Weights of a small transformer language model.
Size: 14 layers, 5.18M parameters.
MLP neurons of a small language model. Each row is named by its layer, matrix (down: output weights) and neuron, and shows model dimensions 32-159. Each number is 50 + 10 x the weight over its row's rms, rounded and kept within 0 to 99. A neuron's up and down rows have the sign that makes its largest values positive.
After each neuron's rows, "raises" lists the tokens whose logits its output raises most directly, leaving later layers aside.

L3.down349:41 47 57 58 75 55 48 47 36 51 29 54 53 42 29 45 56 54 54 49 41 70 78 58 46 55 50 58 61 50 55 53 32 62 51 27 49 48 37 47 53 37 53 71 49 42 56 51 52 44 32 52 46 56 46 38 54 54 31 61 66 40 44 49 42 52 56 43 39 42 53 64 46 56 35 56 41 48 52 44 67 56 53 52 32 49 39 58 51 30 52 32 41 68 42 66 58 49 48 51 42 60 48 46 57 54 48 49 47 55 34 59 36 39 56 58 52 32 56 55 37 46 41 43 67 45 55 39
raises: "==", "== ", "=== ", "====", "==="

L11.down117:59 43 40 44 38 34 43 43 39 44 47 51 60 32 53 50 58 46 50 53 64 62 56 72 48 53 42 48 42 57 31 36 52 39 68 43 49 47 68 47 41 62 53 46 29 39 41 76 45 60 41 43 55 38 46 53 45 48 66 50 49 63 60 49 54 42 50 46 47 57 49 61 47 61 49 39 54 50 55 51 48 50 40 32 39 35 72 32 67 66 49 57 39 49 61 59 55 61 59 55 41 57 39 55 53 54 57 57 63 43 63 47 59 52 70 53 59 51 45 41 45 54 19 61 31 43 62 41
raises: "however", "example", "also ", "loan", "initially "

L8.down394:41 61 38 44 72 68 54 54 44 45 59 71 44 21 56 35 48 56 35 55 50 55 60 49 52 31 40 46 37 59 39 61 51 67 56 60 44 59 25 49 54 33 44 56 54 65 44 32 55 66 46 50 49 33 58 59 59 52 47 52 55 55 46 37 58 51 51 33 56 43 48 36 42 35 44 49 52 55 64 57 52 59 41 49 52 45 64 59 27 56 50 36 32 54 52 35 39 44 55 64 59 52 49 60 33 54 69 47 57 57 61 45 53 62 58 51 31 38 44 55 52 55 41 62 50 44 57 47
raises: "ished ", "ished", "ity ", "ican ", "ishing "

L7.down148:47 48 51 40 60 32 40 36 76 59 43 45 65 41 32 49 69 60 49 49 68 42 50 40 46 59 49 44 40 64 57 46 34 46 44 46 44 45 50 65 64 40 40 65 50 34 49 67 30 46 54 56 62 70 44 51 46 58 50 56 45 50 58 62 56 66 50 39 49 55 35 57 50 43 66 46 39 39 61 39 68 56 35 42 47 49 34 52 46 47 50 55 38 51 52 56 58 55 58 58 53 62 58 51 40 56 37 64 65 51 54 51 38 50 45 61 52 60 42 58 65 42 36 71 57 45 45 42
raises: "that", "this", "that ", "this ", "the "

L2.down377:46 38 60 45 70 50 23 55 47 52 41 49 57 50 41 46 55 56 54 67 35 66 63 47 42 47 60 66 47 56 55 41 45 44 52 45 58 36 41 53 58 49 65 63 41 50 46 61 54 34 38 42 49 51 39 39 52 47 39 53 68 42 47 52 63 65 61 57 42 48 50 52 52 65 57 40 45 58 58 56 69 38 67 70 49 42 45 62 44 50 57 41 49 54 38 54 55 47 37 32 54 70 46 38 60 46 42 50 59 34 40 54 36 31 47 56 68 38 72 61 34 50 53 51 61 47 60 58
raises: "===", "====", "=== ", "== ", "=="

L10.down6:67 52 39 64 53 53 44 39 40 62 63 56 54 69 61 48 59 45 32 54 42 53 40 55 54 46 44 55 54 59 57 44 47 53 49 40 49 49 49 41 46 61 38 43 39 48 49 51 56 39 60 32 49 45 73 52 40 42 69 49 63 42 58 51 44 55 51 55 53 54 52 60 49 49 60 48 51 41 57 47 40 51 61 80 34 39 52 57 53 40 46 77 56 55 40 48 52 62 48 59 49 46 52 42 39 68 33 36 48 54 57 25 46 43 45 51 67 48 57 42 40 48 39 55 51 51 34 41
raises: "were ", "are ", "rest ", "make ", "give "

L11.down447:52 43 73 53 55 50 52 39 66 45 51 42 49 33 52 56 52 44 38 50 65 47 29 57 38 59 41 63 55 50 58 37 52 37 51 52 38 32 54 52 52 47 46 62 45 43 43 68 68 38 76 36 36 51 56 50 56 54 46 46 61 45 57 55 54 59 48 43 55 63 46 42 36 50 39 49 54 45 52 75 25 55 42 39 48 57 41 67 40 61 52 44 37 43 51 48 50 51 59 63 50 40 45 60 52 45 30 54 41 69 59 49 59 36 62 51 42 50 24 48 40 61 76 33 49 43 47 51
raises: "| ", "|", "hold ", "Games ", "images "

L10.down279:53 46 61 63 57 56 62 33 57 41 61 48 45 55 40 56 43 48 51 50 57 38 37 51 52 54 45 55 55 45 66 43 68 37 51 42 46 39 37 63 59 50 62 60 55 44 44 54 57 37 65 49 32 41 35 54 70 50 29 42 49 39 65 51 59 46 50 44 52 59 34 52 48 53 35 29 35 43 23 52 42 57 42 63 43 47 58 57 50 27 41 34 52 52 46 50 53 53 59 67 50 35 53 58 60 48 33 46 38 67 46 38 69 52 58 49 53 42 40 61 49 53 63 67 50 45 55 64
raises: "| ", "|", "|---|---|---|---|---|---|", "|---|---|---|---|---|", "|---|---|---|---|"